{
  "activation": "swiglu",
  "norm_eps": 1e-06,
  "rope_base": 10000.0,
  "extras": ["capped logits"],
  "lr_mult_o": 4.0,
  "batch_tokens": 131072,
  "train_tokens": 1357000000
}
MLP neurons of a small language model. Each row is named by its layer, matrix (gate and up: input weights) and neuron, and shows model dimensions 0-159. Each number is 500 + 25 x the weight over its row's rms, rounded and kept within 0 to 999. Numbers have three digits each. A neuron's up and down rows have the sign that makes its largest values positive.
A block is one neuron, or neurons of one layer that tend to fire together. Before each block is what it responds to, as a language model described it from the Wikipedia text at the highest values.

Responds to: Temporal "in" before dates. Prepositions, mostly "in" and sometimes "from", "until" or "since", that introduce a year, month or century after an event clause, as in "founded in 2006".
L7.gate0:507474518534498474506536506502498523466545481472478514481449475513537442450474492490519513447494500469496469516498481513473512478483502527549498505537453471518517484525504508514459468510495525487533467522482458470500491490494545512481473516549537515511464476523482518512476493495420505458475532497484530529491496551501549539507462492485491535481499534527486499462474468511526513512465517510552517536507505502503491474510543432555496540517507523435478488497518480504521507510517491
L7.up0:472489484463489549520525530512520469458500458513489511493504503491500480496476473515487491477530470514507463513484466530522488481506479512469488462512476516495475501488522563524490468480441459502511477485512502471460496475491483457503522492525511505496485497459524527506481467512515491476508489505508506475505493506457486525513475489453487462488471503504518528524486473459493504529529519534528531507509534488492503476496478448476461480527529499543486458464472439483476496491530519
L7.gate10:488507518496528471529480464494498508514500485491481476542465488498493484452503514502495541496539525486509507487474513508491501525495512500517496482471471507453514504504471502567506491484512491496494544517533494551509491567518510502462505501477497447507505475515501522471473514504509512500470463483490443502563500480509501482484452491506511494499509489500498509491430528481524507537492496492530491489548460535489511562494496512511526600501460509504529507495477486498510482473527521
L7.up10:469481519494560525463477474506543529530482481503465510488465446513525461522528530525525527486472521553533495487505528508505536494485508506511480489446478525486491516524537510536515511550493490528515531487511494484495506482505491506499492473484523500491496537498480532534516506484456484502526563460507562551514508510497513488509503514467498491521526555518541506513499547439484491465513488525475476488506494465488446522460498472504492548562529505495501486534475514525515525529495501
L7.gate250:484497513510459519478527561508538487490509515512461522495465508533519479525482481496504507450465493472487471482496484508464496448496525492502523484517518492512494525514544508494484506477440452492528508477554516519511437487463559495491473516535494521507532461509501505503515559508504546519497496502495514514534514504504479466515498492494501495517494489483514501506518479507526499508490510531512495504468540472524492461501504474544486535498519509501482455488504511489506541497452493
L7.up250:465482489529497505502537489512518481502537542464470502494499479486477521496507511480514465471524532492486463531507530535512482477512530482445508469545458505502505500488523516474462507492514491533521521550512494480534514459494516532522504494521510468503529470473526521465535483512507542502485497475521491510487495523538529472506496448502462476491481510500490510494482469512492512484499494477521486512540480500503511471502535495466481481503519514529435502476536501501516495514515494
L7.gate309:525450478501528498457513483524503555497503537495495531500474482483518473483490488516477524485488495476474453518490496530464508454482500506540519481521522519467494476466518475487516502484472488489484517507489493533561503484489521486504500542525489490515501473509523536498500513492537474439522516553491493500520491493500475470513509483500481488508508548509462502511540462485524496466474509537499516517491492468530504510527520473528499528535492557544448484471529472480472461460512491
L7.up309:478497492476549475492524529483545490507461475477468490487493525531476530474514526474511507471469536490512521495509509490519553452517519488502475463528512547520485547475495499485521518516486525470526432526520488480519471478542510489472493483458503482511494471501502517528495465484474498500545505572508495494490561482524502462480542502488523480481462528492495481496508502464519461529452517563486467487534507502500501455436509462538441505508455493492480494480516506491483527487531494
L7.gate408:498455494512524491480473508474537484513474500516463502560485485465476466482503504530485524523522533528518524460516507458543461524528497505507475496495525537465492508505484478509544502543511538536517458509513514468526502532487502472582491501547568523518455468529498511517525503526481554483480545511494519531485501475476506462438535540532484548490488515474451502502480450471499519490548517549504480525457506495458485482506498517517519521493521516493512528533516464479528528497441505
L7.up408:519455515500497504509495490484472462479515511474468506471473495502556521486481483478493492502514509506542508521501537484495541475492497484491459530443522515508465499521518529502469533481532499507533497536454457465516496476497476483533464481489453421533466466519529565530489545479508518488500545500519482497517509511553504517499526514492501523536503494448522509490476455510548514475487500507460505504525517490496492498504524505493508499566494485492499521513438467485536502466506487
L7.gate608:513516506475492459491546498499498513489505499456448498479480481469490478466511512543518544523540501444487515506536478462464532498498472504480462529494494521487491493497487484480480499512503495490521510486521489497549530455465504491488519472505479545470511465516516467518500522572492476489528465532532491505496489475473476472464529476513497487518507509515464548473548507516495478518504521503522535517489504456457496501508481484485482489475473506495475487485506478513490498487523480
L7.up608:546517498514493486485496549514502491504487489490513525527540507515549485508504521486506487505477498510491521508559461500487511488458527537533517498488505472524518516497554488468509477517486511486483567453513520509476482479485486508450465509470485527545567512507469512503485472479539451473525523513516499504487494489533527468493492504483491479552486527484467505487468486486522521517514539512494490499500494497495477516450460523482510502542516461467478506508484505500473533504506513
L7.gate726:564498484479504477478495517517497508497467539534496472489489491469479465501487510512505549428482534459527493498495499461514488497525506473505455467532475523458501488515505489491479476496530504455504521504498534507524464535507553501507505522473514497493512486512523482554527497523500554470516511538452553496461448475477487543459538490533507518536490504512473488450489515494506505481497471529515497521446514501487476508488568482493483511529506484488503508508522511495524506489486468
L7.up726:516505501498537469494538454506480507493504534477520470499502499519545473501474480469453516497522525516470441543461502496527524470474509498536437479511487534517507517543505499480494447487486451526525467483480464488511532542504483501489477485487549476509502488455493471524513537514469511486533535524505496521499502529478498527510560487532526506507540513504478549515459495472577499465494476478506502510529530466508488471518511559503502520497504525503482557529466486515451529456554544
L7.gate734:502507462449502473477518522476522468508457471507508487476453507487486499487512528511485486523452478529506459491498527526450510530527508487473458508493498513449520490528545481435495471497514474557516497519431526515543495522475515515480518520488470448532525500499456484517535475524491509471482502530524469494515535504476488505511446499469504463502472521471498490520539473521474471505484522471479490478500531503525465484475509495494470463476519480502485500485463482436466481463517495
L7.up734:515520457506505497521501463530491459517525506475533518454462520486516439489484469506503515548507536517487524506548521497498521489485547481486515510548507478518488473477491538509493521486492500505518515528461490492520466498448488550487501536535506493509500479495512507498460482478495546532483551525505460478513489538530460461499504491530514532502556518457505482525513503465501513455505504455488453538469476516465498525484493529485473560519532493535490507500467466470505482485457481

Responds to: Split-off word-initial letters. Short first pieces of words split into subwords, often a single capital E, O, F, after line breaks, quotes or parentheses: (E|ditions, E|ulàlia, o|scillatory.
L7.gate123:511537469504482517519486517498542512509492464498515508555496491523554516513528517530487516537519518501549457505480483496463512473478488521515520526509505517451488495496495498479518516536474507497487485516488552511456499482465487483454546531532528529499519531527506549491518514481493511452483465495489505515492478472518519525545518497469493455524492490506553499516466516562559553485488556519487480511474469487500515501467488503456486503511481519533516526488455478477516477497483498
L7.up123:522513505514510538559492477457486500523490502546538507531490522480525512478505507475472471466514543499474484522485510459514482476467493499491496537479514499498486552533529507511518501518507511481525515507519466501491450502517491457523459483496533460495507495454482506496515482511505461492505512527461529514476475440551516482526534517506457490510493495502515495476483503479534472500488526501506537491501492492462465491556510517459487475511433522510486543488507481501501442497485510
L7.gate132:493476464522473487465498527479509494487529533493449496467477497479445496508517499476507499490489474451426504510497432465487482510489503474492523553517479530481504496518483482476519500512542498517462470539493507517471492502512480486527476556529521545506482501470485537548476563478522540518500483548535503495509503508500526444498528479454499504556493475501487497523484527491482504528486489492508519507489496461490513505492506493498520484519489504500499467502496542488524489453496513
L7.up132:510472503480502494533465502489472496501501512488501492492494519461523473480524518493487491554500506535532498478499494537474498488504513487488502493514473460509521543510441500529545512483451497547497494492521510486498488514509461512503506540500516435510558497510478462492489511462510504472517463533466485428477490478479444507492537490479457468446508526471510515487492504508510482517490479490529503491501565501496501542537510479540530496529487483483500519524424502489460531503487511
L7.gate280:519482486474490491526475474491489483543508511468532535490500515507461485467458569501465484494515570471514551482428477491448527469526493523544476543466509500508486503479524456499487491535488461509503465473480474508539506434537499539513519507480508456463465482525483490502520487475510496493519505497479507549526500479523474462505492466497475512483551524480503534460452495456529494479477509518510548505490501505513500490517478553521492546483466479510484486501499472530483515542524538
L7.up280:492490517476518503512523511455454510549477504469507500496520555527518516531524487490497488454507473509460516500516487472493521488471484536536450482526511521532523455489475499497512473528493528470533511513503532481516498526523491531518477466490513501521492538480482512545487463487476524472530501487495497536452517509503506502515500477521490521490515512495493480526497475501499501527525478488558507483547542510516507463471519495521529508483488463501516501516475505513483511511522533
L7.gate388:465482504489498495499529538521546478513505528472543463506499489497457511500516534498513543480530529499491540513507563511487503490482507487484488533512510455508544465509487463502520521504498506478501500533487491501457508505518537478501505517516483500479480498505480505483506514489448436516489501490529469473522473488506514500526552484493529523521511509470495476500523526504504516467512481472516488489498499460532546485436524500521540453497486484491553488530521510493515506536505492
L7.up388:526508496481493522494530514514524480517518470545536465518539486495492473480490521422519519506529511500517491498468552466439509520469465443470485533471489519503508445493462448482466471499498503518523459507493493526448519518525487477480538514519505489533508521553500468520530493531498490520489528479519497540555465492500470479530505487495493460479493545460507467551467505549480464482519476494546533468501505508491494527444522471538534507498532506525540489514474529476531513478527502
L7.gate401:513479502514447463507510512502474507497494497505512507470528501512519515476500540536510503501458513490513470490468544486516470479442501450518511525481507483495519478538524459478543518449476537489519537497479517505511477462528465506514490513488482466500505493498508489520472486531474522489461493499522501536508519457535482508491481469468482470458535538489464511518500509520511481493473516524501446489489483505455507471487499507539531502531507530549497476553489493492522543454507488
L7.up401:511472477495486436473480476507543478516496549431487509485500488474479512472506509548526563508516489499493521524509480494497492500534525478505473499547453526513491481502521506487507506466438514517505507491470475511503501491500510488440537460495516504476484511470509474503500505464543520535513531476530540513509467511502509548503530514473500514505522464524478500528484519536497494507494471491490499502527480536559494499516493559507517502478476491474503481517504503514496493511565427
L7.gate439:465495485508476493486468521498549502511549505490487550494492532505477490506494522488498500479541533450483512491472506509523475473515502498517519453465493492491496474474521497438503479487543529498529500481516505475523479483477477504450489513463468494483518518492511511527482507517507498563507467532510498575456490469492488509518506457505462528479543472500524462511513471490532531507484463497500484486524522466495500571512479507493489568494506485497508507510481506476497530530492461
L7.up439:544476476463497519465490515496484525513543515509513489522495499535458537489501495544521484463526535509472525528478528462504491494508494484516488513518538512518472476507487463526530487519546569526490491518475531544445484484461493516470500501526495477486507507485508514488463503496533504490500470519494480498493530530518547556514470533521505512496478477546476483489474481488449489516466472522488518528505527438519476506471451479506518428480485510547496529510511449533480514483490494
L7.gate467:483458483497520531501486511531482490474498528487514462508496478518479489491509527482496533484533526490493493531496469538465473490495491493535506469535437561486472498491477511487484517469505463525510489480472482516484559476555451500452496518476500493510451464587537507492542517479518505490535509502461482476511503481494526488518523505500491516512520503483477482503502482487519550497519491496541525523496510490499517501517517499465482557518491520471489463518481501548532460533506518
L7.up467:467511493530476516485514504528533514489504505517557461541517518485505453468492509507442523519523537520528460524461517476473506480510499477489536500496481506496529497488470450515480514494504500500481471547482502519506530468514438437494494510482484463551477500559519504515493538503489518571496516553490528479515529502545495509463487460478498497508491486516513459479416499512513467497506521522457457520518515534451500478503510491560484513483517520475526479504510512494524461442513504
L7.gate821:467487495499476507471490493456511498484505450486471492497518513499459500502522540488453538475490502496495523522481474484487472489545509473538521513473496496477479490482495482500523465510500552489526449478457484484514527482538513463495475551514501484508497519497484497538508550493501519493492471551521516524486528520536517487486516519488558507501508477596466481466476490509491444490533521487477489519494492482527537470461539513506504510505507521504465494502527543512550537523508580
L7.up821:487501501492491503536511480455546471495517533515491510520473494497518528505527519494461524504536556500495509455460503497513488485517485561459469491463486503527492454480479478504516453515530539535472485490516529475510429447498460557491505492533479482521508524507497487466470462459485505508488466472463509542531536467482517495439516498513496509487568503487497516528489502506473504486510522463530481491484471487534483505501525479499502544509514500503515512499482513481450530525524452

Responds to: Sentence-opening temporal prepositions. Prepositions and conjunctions opening a new sentence or clause, mostly temporal (Since, In, On, After, until, before), often after a line break or heading.
L3.gate159:494483488492461502491496468467555494517513498546546531450516521515536519493508488518470528479444511514518467484461500484487513510506483478520479538536513500471527513493513499482511532468475507502506572571522520544480478513507496490482522485484499513515498486481503456541477483529486491524521496490506461499524486514519473472487481544518486483483450524454481525546496494474495512525500498488494515465499478479517542514507506553476530529500540516512502497476521510497473484494475505
L3.up159:509487483475479517455523475466520532525551493517510525466498508532522507479510525517503533501448501544501478466463505511511539490454461502518511467498499507466502575476505491520523502515494516546491524543516501558454507496538475495505498496480461490534508506494514470500510506529481493531510480494495501510534476565501479503498496519513471513526483527499497504564538494505517467500538463517450519488528491506503490463460482512509507511503471496498498517479482514475506486507485505
L3.gate175:497482486509516523527510455459498447511514489579507503498479520527533517502545518490511507468520511517507544487487472501513535483552551519529471512511488508477519490489533496552508485531537495514487536477496527493486505523510487500500495480479464502479506481448497490496499475537502468499476512482525511490482511469495481502465534509536484486487480499495455501527529500493505519508506517498549478533483523514546471499487519560479508504485470494528537512509521519483485502478474474
L3.up175:490474514498508484477506468465523509483526493546550505531459518518524509504510488465467547490462554508483489516503474459489526475528486482526528462532479505513454499516514465522509481480493489500516515520495484544491492522477467481516531500518487470504483461470494491533478472553486524517530509497514504484510520501515479483509504519488513484530480514530464517502539470517505509481517497487463510516479476554525489529470450479495463537532532513518516520530528565511510494491502521
L3.gate370:493469470500486498473516484501483490470532481515495484541492516563527526497470512479523476503512499490514498518514515481523536449536512433470498563512542532489495522508458451465490496547503448500487499517483442489513482502495491455490508495492517498483496476536501505514530455501521436506530495495480521526487472487527501486462510472512548513479486491498546467476482482515507500508486503554455484516492480467520513474503471494538520527499488509522482576512480540524482500491450470
L3.up370:525476491488558522496511491460536514482501468508486485470490497499499499462453487489476525515511483481506504492488480527469501469464483509494470497514544488483522500469498464498492488483463485519530496486491533519478552502486472479466491477474513455485486496504500548494508489504516472496498524487500473527491455499482498454481520488489496499432505541499476504472509457510500503484496540528447550510492492468466454496473485472517485462503506504511489496520518529513499561494496467
L3.gate374:513450485521528469459512491435525513513518472533504475490523502523498492498525505509469524521497524496477477483495509476503502452533510505517497495515536452490493493510537461524461492504488512472501531537507503549551482526476473483485486452484523492482507508459526449510534520480524512490537493487502492528531529489491560457470515549519505476451506478513496508508559494484517457474468545549509494495456498485518485486501477532494510468524511481433500491535499518508561505456511496
L3.up374:492508509498500494488502514496505530491524470484435489533482514526496497456484517462539466510525509528473543458535505450503501531516537495466449506503497472488482478454482453523498519511503515506489531528491477541484485534495505504510503506470513526485519458501506468516535478446457444491509470506517492472497480483518472519513500470520471509483468529512518505510461476523528502502505511501507536488528480462549531495474515460501492488503495493503493464527481520473466526520494508
L3.gate651:522531495491510576505501525491469505467521488499506489485451554522483473514522512512509504532536467519495419512527521502500478464443534548502528491507502472502520485483494481472508494499487484479489459484475539534482505460493488508489475491508468513507499504541485520465479450505514501471513518492521501516496483490515493490487484450451506519470472491517486471537489504481465465493452444517484480536526488469537532506533508525538525524494520479490486512493493471466513508488532479
L3.up651:466524521499482508500521530466476469501501521536469488511506483543526515523477482548472499517501505462471519495500547504540501486527516534526487467518521496495474501455480473493514509536480483504477496473507489522525515505464505496538462472495459508488500519537490504504465534467517512492498470479484532469502481457475504493539510542496516524498544476491491481473526535534523527469459553508502501495486485502534531476497514448539481501517528523515485479516482475523474551512436515
L3.gate696:512550517465463535503470507492478469466540517508574505511502495484504515501489528485489526484511470488497518462526521480504511495452507466506484508534501497489480515487493436496465511489477496492500516530484504520513501544456504484547479556495485490551519490487505476507479483494515506526489499521513483499476533483514486517542519510473516516500498475523482515493466502494440484468496545465494489521455521499535449527540481525487514508521490501506521505519498449518532521490524489
L3.up696:496539471504496498521529500480497493493540472514444491509493525523463534534476497483502539488507487482513555503525514493435502475525509534474519531488481494480485485500451475553470531490482489479503508461538452529465502537483535521495500535463494506521493500477493478509458458510521490486529526478517496497523512518530467495481499490525455491490518499466523512504507498450491501482442490459523516521477504506508469476562496470467540469491524467462500467502509531470498496493514514
L3.gate798:518492484478523462488513514527485508482429481507519512543466476538523515500483546502527550492473494486492511526465482465478508532490474510492419479522502479482521506502502505464500513460449470484498528512490520543513497503538538488476510539495511501547492499465500473478486505513541501451502501505489519489502546513549487496551476525489483506496507496440443509485497481508510463443494553503499473471502546477488495518478512532503448478523494498525492497493493479484530514517488481
L3.up798:465496515513457494515497499502501510505508519496515518498489488519492465499471507476519555499498500506529521455494499430477477462471508527493439475533491508483538520495470503439477508472502533442488508519501506546550476496504511465515455550519491503516507470485489491510536501536542496514494476506480528461500481478486515491546485506526497519495555470485497476473480499448510481447472552521482512462487517468527462497512503534529432506502478481515520525493508491472483513498463530
L3.gate804:502488511524473504463489475476484484519538460522483472478483523512529472477513530526489461545451516508510515542492539490497493435508518536521469531528504499504470497492455506491523475478509510526504533486525480472473490498466496487520510465516519522508482510432477483528470531501496513490517496507526502508520497481524499471495534492514485571529481504507505505475481476488532443514484471478476534475463479524479485548512478508493496491505499498489497514493470483486500473457494477
L3.up804:468530519517493521508535482495516469511515491512438467495498531475498533491517484487509490525505484529506486515489493514527509479559504513503511464480488484502482498473544503489489508497495516497477531489495547500494472431466518469538504551471503535498516481426478487514502454495486486504485557456496490542445517495477505465507510532559539485526497479479445524522507463487539522526491534486491517490464503520529459504497520532459489514520501486483463521473507510515498537522503500

Responds to: Coordinating conjunction after modifier. The conjunction "and" (sometimes "or", "&", "to") joining two adjectives or nouns, as in political and economic, literary and commercial, French and Spanish.
L3.gate52:524476517509508492503512522508438501522491480463510515504534539496487497438498454503509478463497460539526504474469554518455538497510541490526478514547473465495556495497519511475494519470502450516531485509520517484487502462470538498544503493511512485514490504553518487535510515500518460471526488462482541530505527491502510508506539468478539543489493474492503529515521459510562471515471562519536453528508508495474473489496533499490499524503489473442494522482489489497534545497482517
L3.up52:462512528474504533482495468516526493540464468497472534487516513490464496467511502524489471457516499511482510529462502461484518472516506480493490530538462522516535484514479522520530545523489444481485474489515520505552505507460511493496491495472489506464477516507501506461520468520499526545516533494504471521488546497512476479514503497495492511482515507538464521508483506469535527506470480496531492497527509497544496521479463486469443489511468496478527511473506442495504520490467458
L3.gate109:538495482462508432500499460468501507496502485458498524505430528510487508508503472473486492515451487486452504513485505490513456498471509473523495492504497497498510507508513451491422510490513528528488510513516497497495460513503527481501489471513509507509492508527497488506474536539484458568463511514494469517499487494502529487487507511465511469518483489459480498484484479515479489547534499495487532490501544482449543492543472506490472486490504506492573532518502457487516520521469500
L3.up109:534534503524557519498490509522510512491499505473510542494516509550501498506490535517530480494509500530502492506527490534471504493530528474447487533505499497532503516485475442450520461506507493480468464501500505459499521472501497481489488506523513514476512487540553503443514531477479494487506498476494521513506478475494449507491519488524535494491447500473502502495490484511443487517493488521518524501526502493482461510504535510513506511468495523531456498554505508506529525490535441
L3.gate192:507513489460570565496503510488481476504506511537491518541494532488465548511534456532470490542488516509478528537527526524495501476523494470493517530459477471491556507484492473542515434483479535555496470520462491504526495472527529535483512496461492520489489483485483519496509490486509504504526546496509500505477492526516497527510518494529485510522540508565512505487501523442457489520505527476497465530496490508514496473533501527506512518512490476514506477501520475494515474528529494
L3.up192:512470497545510528503501500497523513506494463538528540502503546498443509486542473517502542471493490496479519476496557504472517530532530517478522505504504508473500499519485534475498512517494524471507470483467458491550493502518546444517539479512467446499447495501518498470499480503537540481539475480484514528497514524474486493522502462524458469467524473572518514462511482490478538528497542483479489458502494496464535515521524498501504461484500508512529504530523491516485474513504509
L3.gate245:507464469496519491467476528485471456514494490506473499479506525500464510557467525544463511467464491527485534467483483509520476512505449528485532516482510500522502457503525505513509516479455522494475500506501469524497532538495489538508467505455486539537486525500507508471488497495517542524546477492509487514525487440515499507523504499492527502488487469502480519482518462467483496490497478499567455512472521498542462474508507501428492485513506500478538527487490494505474556509457540
L3.up245:519498515499501512469503494504499535528519494489463484481468544466498467529562475529519540524501493529515497513529483459529493507566509486496488531549474510511483447524489494484497555455473500494529503522495490446507440479525497494483496468493503505464488440520503508478444511514490501504498471536501520508507492524505494470508485460542499498488516519532500534525504541506514517507446517535530538473511478506519482521531466438512495504486516473508517503513524493490508473474488493
L3.gate308:512513540512560491504532521536513500495524484501459496503529516478499492509509512504533486480500479482509476507493495487487522534484461522514459506522453533485506509512507452511502476523506553505474520466478518478519507461480533463495534499499539536532465462500468540521459498495506492469532525464511492506470476512493508486520518490487490472517501527510484530481525506497543501500487490494555465480506515471478515444561496498494534518491472460458534486529540502527476461563516527
L3.up308:454495522509534486461519508533510515459504484501491544508483470478485505519527441485473498532502522492497510488476487492531475498481519492521477493487516522517510534470500538486490512534514477517497514509501512460491528466479446486514551527488494528518475510542492526505510494505450525559570503511512475499473458456520530517520480473489502485457444497527539475497507479480510518519494503450498442498544484496512515506485512495542490505472491527503570501512477493514471528513437527
L3.gate497:519513474529498520490453520475478477493476524505482525476499536521480506505519535508483522506498510489504442468539495521505481460511498544508521502503510502465557494498469521502498501498478511504534450480511495482522484498519498502508469458515447475483456472493527487461487493512498561514526506538459489516489518477524510518478519507537497487486498475453507479543527533467524515518546532507462487512487511503515488484473511499491546502529542501499475527495498532506463527439496486
L3.up497:508519482466566541436512488493532525490494492503481495478479484474488519491524482572465521531530516464494477529494523459527462508496485489503539510464476537553508457507453501446487493509495521494518513506526507524530503518541520479479473447487453461511481492463523541492521439468498526525495525485491503525500512501533496498485494523527491484519482416455519494533558508486509507551510519527489493484482535506535504495485487501482538500502531483494551519507488493514510501496447482
L3.gate512:542486470535478474485484486491505510527513507483480496464485504481488541504492490485529537523506505446453500527536536516482475525521530493531493510501463424520477492489506494446507469513482530498516516467490500549555521482484504516517494530514511458492461485500517508519529505512497514524521479524503535562536499470490481506524499440488468506514506494504491492500494451462501517526463533509480454508527498482504468478484522506498471498488487487523528486488506500531461483512533490
L3.up512:511438497506495452477527506525479526522499516514519522485539495497460464478528490541495523484503548530479488486511442513515517489498525531475513513493506491498502463449507481516549463480544498503518503527491516493551500509493520468472477508503456518514486471494506426509464493513517481559544495486524495515488511442458518461496493527484501492496497493491470526491511530571475481483467521502500491523493516497485468549473453512489508521512498494556554532487514488522515510489477508
L3.gate605:551500501550528518494436532505489544499530464510480505528492506466472508489527534510484499509503530524521501511519539506485499498493497472498525523466461448550507478505493514481508486486532487514532499514508503500533479487510547447489502471472508499454472500484465501529509541519536519509499495535520528560486520485486489512499536505473516482482515467495484514505479552506514480518480506470547483499467511550472496525534485513486498544500521492458515510529492516533465500501482483
L3.up605:469519488492500503500466486498493544517514483540554505532497485512516529495494531508473473475514494459535457505503488511467500518487497514489512496509504509479495491469528498546509482495495468478558488484494512493523497485521519505539480508485465506488501525506492476502500498483492511512549522475516503560480506483505494489537540489529480509541523504461495522548496535485478521548494538494503514576489476545516538491485466519473503486495540512549549499498464483511523507497494453

Responds to: Re- prefix and prepositions. Word-initial "re" pieces opening longer words (reactions, rejection, reintroduced), plus clause-opening prepositions like in, during, under, By before "the".
L5.gate120:503501538504561471479507525523510478490515509522508516532505549500564486516471519532486507488469476474513481518531521539482506547500499503494528500441491476477545525438507464454511518472466451515505481537506500536511529497509509502443520521510492502507501514546498487529496506514515504469572479482517538510487474499549436498484506473486486489513502467473505483498506498491544494447534466496433502522499530506482484487484500497464499502508508517470479504526508488465481479496467485
L5.up120:562494554485501484486515485486506455474529488528502478502478487512513541476479511481473503485495521467504472494511486515536495443478423521537501497486494495481514470506473498496476510483507516509492453476525498489532512527499523521544555515527500465512469495509512521487487496413482513485543518490491493539498514457434497486508504474500489535492485513503441481488450511528453496494498491477485532496528516536474501481517470548521518531513508500535475509484507487503474501512501513